MLP neurons of a small language model. Each row is named by its layer, matrix (down: output weights) and neuron, and shows model dimensions 320-383. Each number is 200 + 30 x the weight over its row's rms, rounded and kept within 0 to 999. A neuron's up and down rows have the sign that makes its largest values positive.
Before each neuron's rows, "fires before" lists the tokens most often just after its 100 highest values on Wikipedia text that the model never trained on. A number after a token or word is its count.

fires before: " |" 51, " (" 7, "," 5, ";" 4
L10.down607,211,212,182,216,189,226,164,239,257,182,175,191,190,204,209,224,162,187,231,164,205,158,208,204,281,198,172,147,209,227,181,173,182,184,226,183,198,205,187,145,191,160,195,256,220,144,199,194,139,188,194,189,207,233,205,194,213,198,254,186,233,176,231,183

fires before: " |" 27, "\n" 14, " =" 11, " The" 10, " –" 7
L3.down507,148,206,189,187,183,185,143,224,204,245,226,208,227,228,216,195,125,251,204,196,214,183,228,175,250,212,234,132,182,120,216,152,234,187,188,200,187,150,251,196,195,205,240,145,200,202,213,205,183,190,194,251,173,227,193,186,235,158,218,207,187,210,222,175

fires before: "S" 34, "N" 6, "m" 6, "e" 5, " |" 5, "g" 4
L5.down134,206,190,138,170,194,172,197,182,161,160,216,134,246,230,217,251,246,172,183,173,201,204,218,145,225,196,288,228,206,144,181,196,239,219,230,167,245,154,141,150,204,174,166,174,199,252,183,170,213,240,201,127,184,195,209,197,241,214,200,191,250,198,162,184

fires before: "\n" 24, " were" 7, " 4" 6, "==" 6, "===" 6, " 3" 5
L10.down789,230,193,176,229,206,199,146,240,204,248,217,208,183,176,124,198,166,195,229,219,164,202,171,244,204,231,182,181,187,202,190,233,243,200,264,186,251,189,137,193,134,193,149,193,184,232,221,177,239,236,217,195,186,173,183,235,260,178,216,252,165,189,286,173

fires before: " |" 72, "\n" 16
L5.down662,208,230,220,167,202,175,239,180,190,164,207,186,216,209,247,172,222,212,209,213,241,241,221,202,204,199,236,226,182,152,222,196,170,194,169,236,169,174,231,179,159,265,198,241,180,243,198,179,229,229,285,239,223,158,184,190,200,207,174,244,233,174,180,248

fires before: "\n" 100
L3.down64,225,252,236,206,194,171,215,158,242,188,208,256,184,215,203,243,171,268,139,220,208,175,178,178,173,196,217,183,180,150,180,241,192,208,197,186,198,156,170,250,220,230,185,209,179,240,197,215,179,216,248,210,167,196,186,198,217,210,245,223,205,228,153,199

fires before: " |" 26, ":" 14, ")" 7, " and" 6, "\n" 6, "==" 4
L9.down639,158,164,227,210,212,210,190,127,251,171,158,214,185,215,210,206,223,198,187,173,187,198,226,290,204,235,219,240,199,169,214,179,210,275,230,210,197,136,150,209,195,208,189,132,254,138,164,204,268,224,219,248,207,206,226,198,137,232,182,160,232,178,84,187

fires before: " |" 47, ";" 9, "–" 6, " m" 5
L5.down648,228,200,171,206,198,190,145,216,142,259,251,181,168,145,200,191,219,176,187,182,223,241,139,179,205,218,246,156,232,179,253,200,156,246,196,219,233,183,186,229,225,201,220,176,172,215,164,190,190,169,185,223,166,213,196,199,221,208,199,199,184,247,188,224

fires before: "s" 87
L5.down372,103,213,248,257,225,244,194,195,169,205,200,207,161,183,191,162,189,211,233,258,223,196,199,166,237,208,202,129,175,174,200,213,215,166,212,194,155,163,252,173,161,217,205,176,183,168,192,205,189,212,206,186,173,206,213,215,174,222,124,225,191,180,171,172

fires before: "\n" 23, "," 18, " of" 9, " the" 5, "s" 4
L4.down684,152,178,228,212,202,166,166,213,213,176,201,153,180,236,204,121,251,136,160,224,209,208,232,180,204,188,171,199,169,196,232,181,224,245,172,142,178,286,170,160,210,194,149,203,138,223,194,236,171,220,208,212,195,208,160,158,180,253,195,181,196,179,225,260

fires before: " |" 37, ";" 15, " m" 7, "–" 4, "." 4
L2.down203,221,204,191,206,160,197,185,204,229,202,232,158,221,199,220,139,253,197,219,182,202,178,215,204,245,165,163,206,165,195,189,187,153,192,180,236,237,211,215,203,205,239,215,206,211,218,169,186,186,250,202,155,200,250,210,213,215,226,181,183,194,182,233,208

fires before: "." 30, "," 13, " in" 11, ")" 5, " with" 5, " for" 4
L10.down705,247,162,195,212,193,172,240,221,215,195,186,159,205,234,245,208,202,173,195,182,234,196,149,226,166,206,223,184,211,148,214,181,209,235,236,194,219,193,274,200,208,211,236,267,142,190,161,218,148,182,178,238,172,167,181,173,196,184,191,212,211,180,198,197

fires before: "\n" 50, "," 21, "." 13, ";" 5, " |" 4
L2.down464,202,202,208,252,266,170,202,191,235,223,163,233,240,221,229,156,145,229,145,199,238,186,151,181,245,197,147,195,159,196,200,171,166,232,236,197,231,162,214,197,190,142,182,240,216,239,269,203,199,221,210,159,212,192,222,196,222,204,256,201,214,175,205,198

fires before: " |" 58, ";" 7
L10.down1057,181,262,247,195,220,187,231,231,244,265,157,177,198,238,179,225,198,168,216,234,213,216,216,182,172,173,191,185,207,266,195,193,148,210,200,207,222,227,230,203,168,223,170,205,160,190,211,160,188,257,251,199,243,236,266,243,238,204,198,147,196,204,211,182

fires before: " |" 44, " was" 11
L4.down965,209,173,212,204,221,225,161,209,230,253,193,194,181,219,161,227,164,226,238,176,225,219,250,172,184,241,237,153,219,221,252,214,181,164,173,197,185,200,170,160,202,241,208,186,233,253,201,146,231,223,150,226,202,194,200,160,210,199,207,174,252,188,190,230

fires before: " |" 39, "-" 30, "\n" 6
L2.down504,212,208,196,207,169,219,236,209,200,229,185,191,169,253,229,189,183,226,175,199,207,248,192,163,209,248,191,238,198,200,158,214,186,167,258,199,187,224,202,170,191,242,199,231,135,235,243,192,218,161,227,224,201,229,172,204,208,186,194,171,251,185,189,209

fires before: "s" 62, "," 4, " |" 4
L5.down782,202,226,241,206,186,179,202,249,226,153,199,240,227,250,221,216,156,159,158,197,247,213,190,196,200,199,230,192,206,221,185,181,221,190,237,212,234,189,197,247,210,205,249,185,201,242,199,211,136,178,196,164,190,173,182,183,230,237,233,206,198,181,201,172

fires before: "---|---|---|---|" 29, " 1" 18, "ed" 8, " of" 6, " " 4
L10.down1096,181,220,191,213,124,206,215,214,157,241,197,148,240,195,199,164,165,213,203,192,157,174,161,199,230,216,210,225,162,207,138,205,254,203,227,208,213,165,209,217,268,188,204,220,199,196,221,200,223,182,173,237,234,203,215,188,137,233,205,152,190,210,232,179

fires before: "|" 41, "\n" 37, " |" 12
L10.down258,206,175,168,222,226,210,228,221,229,232,207,225,213,207,235,206,157,289,225,188,247,196,257,242,177,240,262,167,209,257,203,180,243,257,170,242,240,273,228,165,222,239,189,150,210,194,225,192,279,224,158,298,188,188,184,223,248,147,227,203,139,204,141,213

fires before: " the" 25, " a" 25, " up" 4
L9.down1086,208,173,186,207,173,212,186,235,124,196,234,235,226,193,184,170,237,223,198,178,242,120,146,219,245,278,218,222,257,190,191,164,147,180,223,200,211,187,165,169,179,217,235,182,198,173,194,247,137,216,186,184,230,143,202,180,206,174,166,213,192,215,189,187

fires before: ")" 76, ")," 6, ")." 4
L10.down288,226,189,183,166,210,221,232,143,229,230,180,217,213,188,247,224,202,187,184,215,243,192,205,248,262,216,195,180,233,227,151,221,221,200,169,163,172,206,222,182,189,225,176,212,219,173,189,182,258,241,190,146,208,238,210,252,179,188,177,222,222,201,183,235

fires before: " |" 40, " m" 7, ";" 5, "us" 4
L9.down519,201,253,209,208,221,209,202,182,183,174,195,205,188,163,196,211,159,185,264,166,233,253,224,252,168,219,176,217,206,203,209,216,230,207,193,202,221,182,186,188,190,215,182,226,227,227,176,144,220,176,161,287,187,158,197,218,162,203,161,180,190,207,263,184

fires before: " |" 47, " (" 8, " the" 4
L5.down351,227,179,246,225,253,194,103,262,204,177,198,218,202,209,234,206,181,222,174,228,150,180,193,228,208,191,175,196,194,135,174,163,225,216,216,226,235,215,224,220,254,246,235,195,204,261,247,205,146,156,194,209,176,228,182,180,215,170,140,207,236,193,225,228

fires before: "," 29, "\n" 23, " |" 23, " is" 8, "." 8
L2.down1213,166,260,185,185,187,212,201,234,225,175,176,172,160,189,177,215,200,232,186,209,233,215,231,191,215,251,214,219,187,159,193,241,240,198,192,205,151,177,253,174,203,181,165,196,200,186,264,162,216,180,177,233,242,161,228,220,200,244,232,172,197,234,133,212

fires before: "s" 40, " to" 5, "." 4, "t" 4, " on" 4
L9.down818,171,220,195,200,199,234,185,172,222,215,184,139,185,188,188,178,252,192,203,208,198,224,203,244,222,216,231,215,213,204,183,198,222,190,149,196,226,162,222,222,180,281,176,163,202,165,219,189,293,223,193,107,227,234,226,176,241,223,269,208,204,180,132,141

fires before: "\n" 81
L2.down871,166,217,206,200,223,213,205,135,249,229,166,181,196,178,184,229,175,269,173,215,177,222,212,200,172,175,199,193,233,204,210,153,208,180,126,156,175,169,172,215,221,203,196,193,233,207,169,212,211,196,256,136,152,194,231,205,245,194,215,217,213,143,120,149

fires before: " |" 30, ":" 20, "===" 6, " season" 5, "\n" 5, " San" 4
L2.down64,178,229,240,215,165,168,249,215,233,193,170,205,146,212,190,217,172,238,222,209,199,173,244,200,211,174,184,193,264,182,177,205,174,168,148,198,194,187,207,188,201,240,153,198,223,222,159,163,175,256,198,183,242,174,207,203,247,267,216,227,208,194,262,285

fires before: " |" 34, " /" 10, " m" 5, "i" 5
L4.down1052,150,192,230,228,197,214,212,217,245,210,175,185,195,225,216,195,204,189,185,169,222,194,206,220,178,195,210,164,185,228,193,219,168,205,209,139,188,264,217,264,205,239,191,176,228,173,159,125,215,170,212,160,167,230,188,148,164,174,165,192,236,199,187,210

fires before: " the" 42, " his" 5, " which" 4
L4.down775,202,164,201,221,158,192,249,189,190,217,173,213,188,238,203,204,187,229,151,176,190,185,264,158,244,193,190,220,247,192,255,193,207,214,203,200,257,215,232,214,184,154,192,152,183,166,189,183,207,220,200,237,236,137,119,203,163,245,171,186,251,150,208,194

fires before: "\n" 55, " " 8
L9.down1140,158,221,238,235,153,241,216,226,259,150,190,178,179,231,227,193,205,173,214,184,271,157,179,174,191,203,260,230,213,175,229,233,174,232,226,260,215,232,216,146,224,183,187,210,187,169,226,136,218,218,199,208,194,177,205,228,203,151,241,160,205,192,183,209

fires before: "." 58, " (" 7, " F" 5
L10.down846,180,252,215,188,178,179,181,198,179,190,166,202,141,198,223,188,180,228,261,182,214,216,189,141,160,188,214,246,284,211,188,137,249,180,252,179,213,235,139,230,204,275,187,231,196,190,169,213,220,211,171,172,218,241,197,228,199,131,189,214,156,200,203,196

fires before: " |" 51, "\n" 6, "×" 5
L3.down625,215,191,181,212,205,256,155,165,174,240,226,232,169,252,218,192,196,208,222,234,179,211,176,163,190,163,215,178,214,212,222,210,210,206,216,207,248,163,167,215,183,152,192,217,156,215,258,200,225,242,176,187,214,237,196,182,252,156,211,208,182,189,163,219

fires before: "\n" 76
L10.down466,221,225,172,215,204,192,215,223,222,185,182,188,221,206,182,173,221,184,220,183,234,191,191,264,164,212,220,235,213,106,198,168,188,273,237,172,187,256,165,187,216,232,215,186,209,223,210,189,279,208,170,171,215,164,174,186,201,248,206,222,225,223,184,178

fires before: " |" 54
L10.down549,198,243,226,189,239,214,213,225,206,169,183,208,189,126,168,197,225,220,204,193,176,149,213,204,144,191,245,228,177,174,211,205,225,188,186,153,203,217,216,234,210,161,179,201,224,239,180,161,188,192,132,242,198,222,181,158,155,190,160,158,149,203,150,167

fires before: " of" 52, " in" 4, ":" 4
L3.down428,215,249,216,188,185,188,230,166,236,172,158,200,187,233,187,213,208,284,169,298,208,125,155,245,201,202,223,252,218,250,193,172,211,230,193,179,153,193,191,201,195,166,233,186,213,204,227,229,188,197,209,173,209,249,166,194,193,205,213,188,179,150,220,177

fires before: " |" 38, "m" 13
L4.down1001,210,197,163,169,263,164,152,180,226,220,187,212,195,171,208,196,197,212,221,219,238,204,266,210,195,182,229,186,204,264,151,192,193,179,168,251,190,228,188,187,223,142,237,168,202,187,175,222,260,228,212,177,247,179,222,221,249,205,169,177,186,232,185,197

fires before: " as" 27, " in" 16, " the" 7, " with" 6, " on" 5
L3.down432,193,208,202,230,205,243,243,165,186,165,160,215,235,193,213,141,253,208,168,188,220,138,198,162,181,221,201,217,187,188,181,161,154,200,209,183,198,171,158,235,220,220,212,237,233,201,188,234,159,235,237,209,199,208,218,177,278,176,181,157,184,200,196,253

fires before: " 0" 32, " DF" 9, " medal" 7, " MF" 7, " |" 6, "Club" 4
L9.down891,187,196,213,190,197,186,190,190,152,196,167,200,203,178,219,192,127,215,230,221,173,208,207,195,227,227,240,191,140,229,190,243,192,230,213,198,250,250,146,216,224,231,202,195,163,195,212,204,312,214,186,199,194,176,250,235,195,192,162,208,163,228,129,181

fires before: "|" 68, "-" 16, "\n" 7
L9.down1080,219,253,334,210,197,176,218,248,246,207,209,199,223,222,243,219,172,201,209,211,189,208,189,186,195,200,197,209,168,203,192,217,192,220,203,216,202,197,157,127,180,201,258,155,226,145,188,241,189,249,219,166,177,212,171,204,171,173,178,185,197,234,156,173

fires before: " |" 90, ";" 6
L10.down991,146,193,159,193,225,213,196,216,220,196,201,146,190,173,223,171,172,248,227,243,170,193,161,142,189,233,200,221,163,212,222,218,157,230,251,181,154,228,240,182,220,212,142,190,212,201,224,166,205,206,180,236,199,226,197,146,184,201,180,175,187,177,160,222

fires before: "\n" 36, " The" 16, " In" 7
L2.down1205,208,231,221,195,232,139,227,190,203,171,198,214,243,153,163,261,209,233,180,187,218,184,157,203,208,212,222,194,180,169,210,168,210,203,202,172,248,205,208,205,230,166,211,208,215,181,230,151,202,221,218,184,205,253,183,140,206,139,221,228,272,163,181,198

fires before: "s" 58
L10.down1207,160,193,201,233,186,224,225,201,208,209,230,217,159,173,213,218,257,191,195,178,187,215,182,243,240,217,202,197,137,139,205,222,215,269,220,184,201,277,256,184,185,271,228,232,192,187,203,221,343,210,190,213,250,180,212,219,210,140,236,247,228,215,184,243

fires before: " |" 49, " m" 10, "." 6
L5.down597,158,122,240,191,192,217,183,194,244,238,249,150,213,169,203,137,204,150,223,188,204,189,243,210,213,194,227,148,220,207,221,131,186,168,223,190,193,155,214,223,221,209,205,203,198,193,169,163,246,210,212,114,211,169,194,100,202,185,160,166,163,159,238,229

fires before: "," 20, "." 14, " of" 10, " in" 10, " and" 8
L4.down676,188,270,241,241,194,171,193,151,214,175,153,171,256,181,217,224,220,234,170,243,231,242,166,218,163,216,175,236,162,195,189,197,198,196,167,210,199,182,191,228,168,172,173,233,221,230,162,160,227,196,214,190,191,217,155,210,143,198,125,151,198,229,180,198

fires before: " |" 38, " m" 22, "." 5, " million" 4
L4.down135,185,161,223,221,259,236,212,192,176,256,185,151,192,216,214,150,152,182,172,210,240,211,198,204,220,248,191,195,206,238,214,157,212,215,240,186,185,222,220,231,172,198,186,198,176,193,208,199,222,272,201,167,223,200,238,183,160,194,138,183,221,161,222,139

fires before: " |" 40, " medal" 11, " medalist" 5, "field" 4, "." 4, "(" 4
L3.down648,149,216,225,188,195,226,181,204,183,201,206,190,177,188,146,210,164,198,234,203,228,147,207,225,243,233,209,165,228,239,204,205,199,263,215,193,180,229,186,195,197,215,230,207,192,208,192,183,195,204,181,258,184,211,259,200,238,204,182,167,151,242,193,223

fires before: " |" 38, " m" 16, "." 7
L4.down498,185,226,256,272,183,154,188,224,188,214,151,212,157,128,191,229,121,178,257,197,175,211,199,165,207,223,179,185,169,201,242,136,193,207,246,218,233,184,221,183,225,192,200,176,197,170,203,233,187,196,152,213,242,199,191,222,231,171,143,177,181,219,199,234

fires before: " |" 49, ";" 22
L2.down0,278,208,243,233,207,223,222,162,205,214,228,199,213,204,215,163,176,190,202,252,255,235,184,241,238,217,189,229,206,206,280,238,185,234,146,246,180,226,214,205,235,270,207,227,211,216,114,201,191,183,219,223,156,225,235,159,208,231,189,186,153,209,262,183

fires before: ":" 70, " |" 13, "(" 7, "s" 4
L10.down830,144,256,229,216,211,170,252,193,237,211,251,206,222,203,154,249,178,265,194,236,180,239,191,214,236,220,219,165,244,187,209,215,182,229,213,180,235,204,199,186,214,244,260,187,184,216,145,182,208,265,189,216,234,214,238,246,198,182,205,198,202,235,111,143

fires before: " |" 30, "N" 16, "W" 14, " were" 6, " of" 5, " had" 4
L2.down845,152,195,174,213,229,172,272,166,254,217,202,165,192,208,252,251,171,185,150,173,197,221,241,112,221,156,230,155,220,192,203,182,235,204,213,185,252,211,227,194,216,186,179,210,169,237,246,128,194,229,230,173,222,178,262,201,206,210,168,184,149,207,165,224

fires before: "\n" 100
L3.down572,166,181,173,179,186,182,224,182,181,222,189,260,193,196,213,206,157,199,202,195,198,218,170,199,229,246,176,205,178,153,162,244,169,183,139,194,240,205,195,231,174,204,170,196,178,220,192,210,219,251,210,248,227,218,131,181,221,202,139,229,193,228,166,249

fires before: " |" 39, " m" 15, ";" 8, ")" 5, "." 4
L3.down115,237,190,183,222,252,211,244,217,140,180,213,217,174,180,211,173,169,207,235,205,225,205,171,171,203,183,177,166,240,275,187,203,232,160,195,195,232,164,206,156,147,166,157,219,159,183,217,193,129,232,196,167,196,243,230,128,162,178,183,150,185,201,255,136

fires before: "\n" 100
L3.down676,157,207,185,182,150,190,229,227,189,275,170,196,253,225,180,238,235,224,207,201,224,224,180,210,161,223,213,226,226,210,206,226,174,214,131,188,217,146,181,222,223,208,136,163,203,205,200,233,197,235,197,199,214,239,217,210,192,228,194,214,199,172,192,138

fires before: "\n" 54, "-" 28
L10.down807,220,186,198,143,212,200,236,216,212,212,203,228,197,225,221,232,201,200,199,181,207,188,217,219,186,186,164,256,212,177,200,207,221,220,205,223,201,231,199,258,220,250,250,246,199,199,230,191,324,208,213,265,212,170,221,203,241,208,173,207,208,170,221,160

fires before: " of" 52
L9.down766,216,189,213,241,209,203,154,187,179,136,170,204,234,216,146,215,244,197,167,260,200,198,184,142,206,257,232,239,233,206,218,231,190,212,247,214,167,229,256,219,238,223,233,214,162,172,219,191,119,172,216,156,190,239,202,178,197,227,242,184,140,193,185,226

fires before: "s" 78, "t" 4
L10.down766,214,195,222,228,182,198,204,218,197,218,200,142,163,209,158,197,177,194,161,221,193,230,190,204,182,203,202,224,226,206,193,155,238,208,160,192,184,230,241,186,172,187,161,239,189,207,217,221,238,229,194,192,202,160,211,237,237,171,203,198,244,184,172,183

fires before: " 1" 16, " 2" 11, "---|---|---|---|" 8, " 4" 8, " 3." 7, " 5" 7
L9.down966,132,198,207,179,208,240,155,236,220,239,158,176,237,196,272,184,195,239,196,225,151,168,165,186,199,183,209,227,183,238,229,175,189,202,178,164,233,179,170,192,175,190,113,249,248,210,265,206,195,212,204,155,248,179,206,207,213,201,176,191,176,225,197,193

fires before: "\n" 55, " the" 9, ":" 8, "," 4
L3.down878,158,186,212,210,237,163,226,143,224,216,198,178,179,192,164,189,151,178,120,219,225,182,188,160,182,270,177,178,219,223,227,156,210,197,207,206,256,228,175,220,202,182,192,245,150,236,248,206,192,156,166,257,188,168,284,195,205,178,198,176,201,215,218,182

fires before: "\n" 50, " |" 27, "---|---|---|---|" 11, ")" 6
L2.down299,216,163,204,179,219,228,250,175,228,189,210,214,237,250,208,210,165,205,226,229,203,195,224,176,155,173,244,185,223,168,233,214,211,268,186,194,203,175,196,194,192,223,211,174,236,232,236,197,199,241,206,181,186,217,167,217,232,189,202,200,210,214,208,183

fires before: "s" 18, "ote" 13, "os" 9, " Jr" 8, " 22" 6, "ott" 5
L10.down414,170,257,205,152,224,196,197,195,182,153,198,183,168,210,202,153,171,231,220,187,165,217,181,251,219,155,199,209,200,157,189,180,207,223,228,146,208,253,202,174,186,202,178,198,228,235,232,210,250,147,189,166,248,216,172,215,197,143,249,187,223,254,184,177

fires before: "," 24, "." 14, " and" 8, " to" 5, " in" 4, " of" 4
L4.down1132,235,225,225,202,180,244,178,201,187,141,218,258,195,247,226,244,217,191,191,199,262,182,246,221,265,234,184,245,203,137,174,184,241,215,208,186,210,241,233,204,219,281,195,239,205,244,184,204,212,193,178,171,169,206,236,186,225,252,214,216,157,177,162,234

fires before: "\n" 33, "," 25, " is" 12, " an" 6, " a" 6, "." 4
L4.down809,154,175,256,231,183,233,177,247,211,154,211,213,228,227,176,179,152,203,154,191,206,142,231,186,232,228,171,206,210,200,212,154,239,134,235,161,253,197,181,198,234,148,156,187,203,179,181,179,249,161,202,156,215,155,232,205,216,215,186,195,224,203,204,197

fires before: " of" 15, "ing" 10, " as" 10, " to" 9, " in" 7, "ed" 6
L9.down385,176,197,250,187,214,182,190,256,200,190,194,215,223,263,196,217,272,199,153,198,184,191,195,196,177,248,246,181,243,190,217,233,211,190,180,157,212,175,236,196,204,198,243,206,195,199,231,216,189,194,213,156,167,194,181,194,171,212,246,177,201,201,187,164

fires before: "\n" 63, " |" 12
L2.down1036,162,206,238,165,140,177,209,190,234,252,181,146,210,219,207,148,174,161,193,188,227,229,196,211,196,258,158,197,223,212,200,226,166,213,183,187,203,192,200,218,216,179,177,198,216,209,174,125,178,187,209,199,156,253,187,149,217,202,223,170,152,165,234,176

fires before: "\n" 55, " " 5
L10.down976,193,231,196,207,129,212,201,178,148,215,200,202,264,217,218,149,229,217,202,173,218,229,154,203,230,178,195,180,169,221,220,235,212,195,184,221,211,153,227,147,213,169,166,205,203,153,205,269,138,197,193,273,216,226,146,193,231,211,172,162,217,186,197,207

fires before: "\n" 28, " The" 12, " In" 10, " He" 8
L3.down190,239,211,212,191,240,230,236,219,196,176,199,206,263,219,170,188,199,233,182,174,174,187,213,185,166,247,182,168,194,224,220,182,189,201,205,196,231,228,194,215,185,207,224,189,198,183,190,179,199,174,173,262,216,186,183,206,198,190,221,234,222,180,202,207

fires before: "\n" 40, " |" 37
L9.down476,170,207,222,171,201,183,198,220,206,197,189,193,221,191,193,140,149,218,168,187,200,173,270,228,225,223,161,206,197,182,172,154,203,168,245,187,216,241,243,152,192,181,193,192,177,204,151,187,205,149,165,278,116,222,201,173,228,199,218,161,170,159,204,204

fires before: " |" 41, " ft" 10, " people" 4, "." 4
L10.down911,215,230,191,214,196,220,136,215,245,187,219,161,198,176,145,130,187,208,205,199,167,167,261,232,226,176,193,159,201,207,209,206,184,188,149,186,172,222,228,196,198,190,176,248,203,191,213,241,191,200,182,168,175,193,181,165,197,233,202,220,209,247,202,234

fires before: "==" 30, "===" 23, "|" 10, "-" 6, "=" 4
L10.down505,193,182,181,159,195,188,162,203,218,212,232,183,189,212,186,245,225,240,219,198,232,191,215,157,184,202,217,155,183,215,212,245,211,252,175,170,195,225,179,212,215,245,214,224,159,164,213,170,294,155,201,259,188,195,183,202,186,154,184,261,161,220,188,203

fires before: "\n" 86
L4.down19,225,180,192,215,208,260,213,98,248,251,217,208,156,191,177,162,174,188,160,199,170,171,184,225,145,191,215,241,154,264,224,236,179,217,214,180,216,243,234,217,182,207,170,223,186,166,211,191,187,233,241,158,187,222,193,207,223,182,186,179,209,231,147,195

fires before: "\n" 100
L5.down193,220,206,169,178,229,215,216,198,229,180,168,142,220,222,186,196,219,147,180,236,168,218,209,245,205,183,211,191,201,175,141,179,157,153,210,206,229,187,221,227,158,218,219,177,232,204,175,186,238,232,173,221,246,176,203,162,208,251,189,238,236,185,223,238

fires before: " |" 26, ")" 16, " cm" 6, ";" 5, " (" 5, "3" 4
L2.down447,240,220,187,203,203,177,224,179,161,210,178,225,190,209,273,182,197,223,210,171,200,212,192,186,183,174,202,189,210,171,213,167,170,187,162,161,196,173,203,174,195,226,203,238,161,174,165,207,131,227,167,250,195,225,205,176,183,202,145,170,177,260,194,204

fires before: " |" 54, "," 4
L4.down153,203,237,219,159,201,227,228,236,243,195,232,149,170,172,225,139,232,248,167,251,204,157,224,231,182,202,224,169,198,196,209,241,185,224,204,228,194,282,211,203,176,222,222,209,162,185,230,188,229,218,193,240,214,174,216,235,240,224,161,218,175,163,218,211

fires before: " |" 41, ";" 21, "th" 5, "\n" 5, "." 4
L9.down109,221,205,182,250,176,232,151,161,201,230,208,124,188,186,233,237,264,183,188,155,206,238,169,224,173,191,198,243,181,257,234,177,179,196,169,200,260,175,184,178,173,277,235,244,153,184,231,205,167,223,171,177,209,227,193,194,233,208,177,192,216,243,185,238

fires before: " |" 34, " of" 12, " hold" 5
L2.down502,192,172,223,195,206,190,200,271,211,196,198,188,214,236,210,216,250,189,161,191,246,208,175,181,157,194,164,176,206,208,178,222,231,226,217,200,192,224,210,173,224,218,187,192,178,236,185,201,173,230,189,188,217,258,252,202,236,193,222,214,221,209,230,208

fires before: " a" 26, "\n" 26, " an" 10, " |" 7, " the" 6, ":" 5
L3.down542,254,213,223,162,173,211,184,211,178,206,193,194,249,203,195,192,180,204,233,134,218,199,250,185,191,225,218,221,195,204,235,205,201,146,192,169,158,259,175,160,179,252,214,215,233,200,221,184,183,235,204,221,244,138,203,221,143,216,175,274,240,178,240,192

fires before: " of" 41, " to" 9, "ed" 9, "," 4, "ly" 4, "." 4
L10.down838,241,239,199,226,233,227,193,191,183,162,201,209,258,204,187,211,180,235,220,173,231,199,260,199,229,189,189,218,261,279,171,257,176,196,199,279,210,170,231,188,189,211,218,220,144,192,207,203,167,214,247,201,173,176,183,138,211,245,242,223,201,188,196,180

fires before: "ed" 26, "e" 12, "ing" 12, " the" 5, "es" 5, " with" 4
L9.down797,188,222,181,196,180,218,191,151,219,212,164,180,217,213,251,232,171,201,218,209,242,205,212,144,294,187,157,181,214,237,178,120,181,263,232,234,213,210,241,206,189,186,207,228,223,246,193,157,174,243,145,228,234,138,191,174,208,177,221,186,227,244,226,221

fires before: " |" 39, ";" 11, "," 5
L3.down2,193,212,251,190,180,221,237,148,227,205,155,200,185,202,207,162,197,194,182,207,231,192,175,191,241,211,166,185,208,227,203,212,130,236,202,197,147,226,218,200,184,236,167,242,186,213,214,151,159,199,219,183,185,178,182,177,251,176,187,239,232,183,256,247

fires before: "," 22, " (" 21, "\"" 8, " is" 5, "\n" 5, " |" 4
L10.down631,233,204,183,164,200,168,176,218,223,190,229,152,156,195,186,209,168,166,217,179,220,242,218,171,228,248,179,189,212,190,275,195,195,232,193,176,214,223,195,130,151,173,189,212,212,178,227,199,163,215,166,182,254,226,179,239,216,268,240,196,218,230,216,207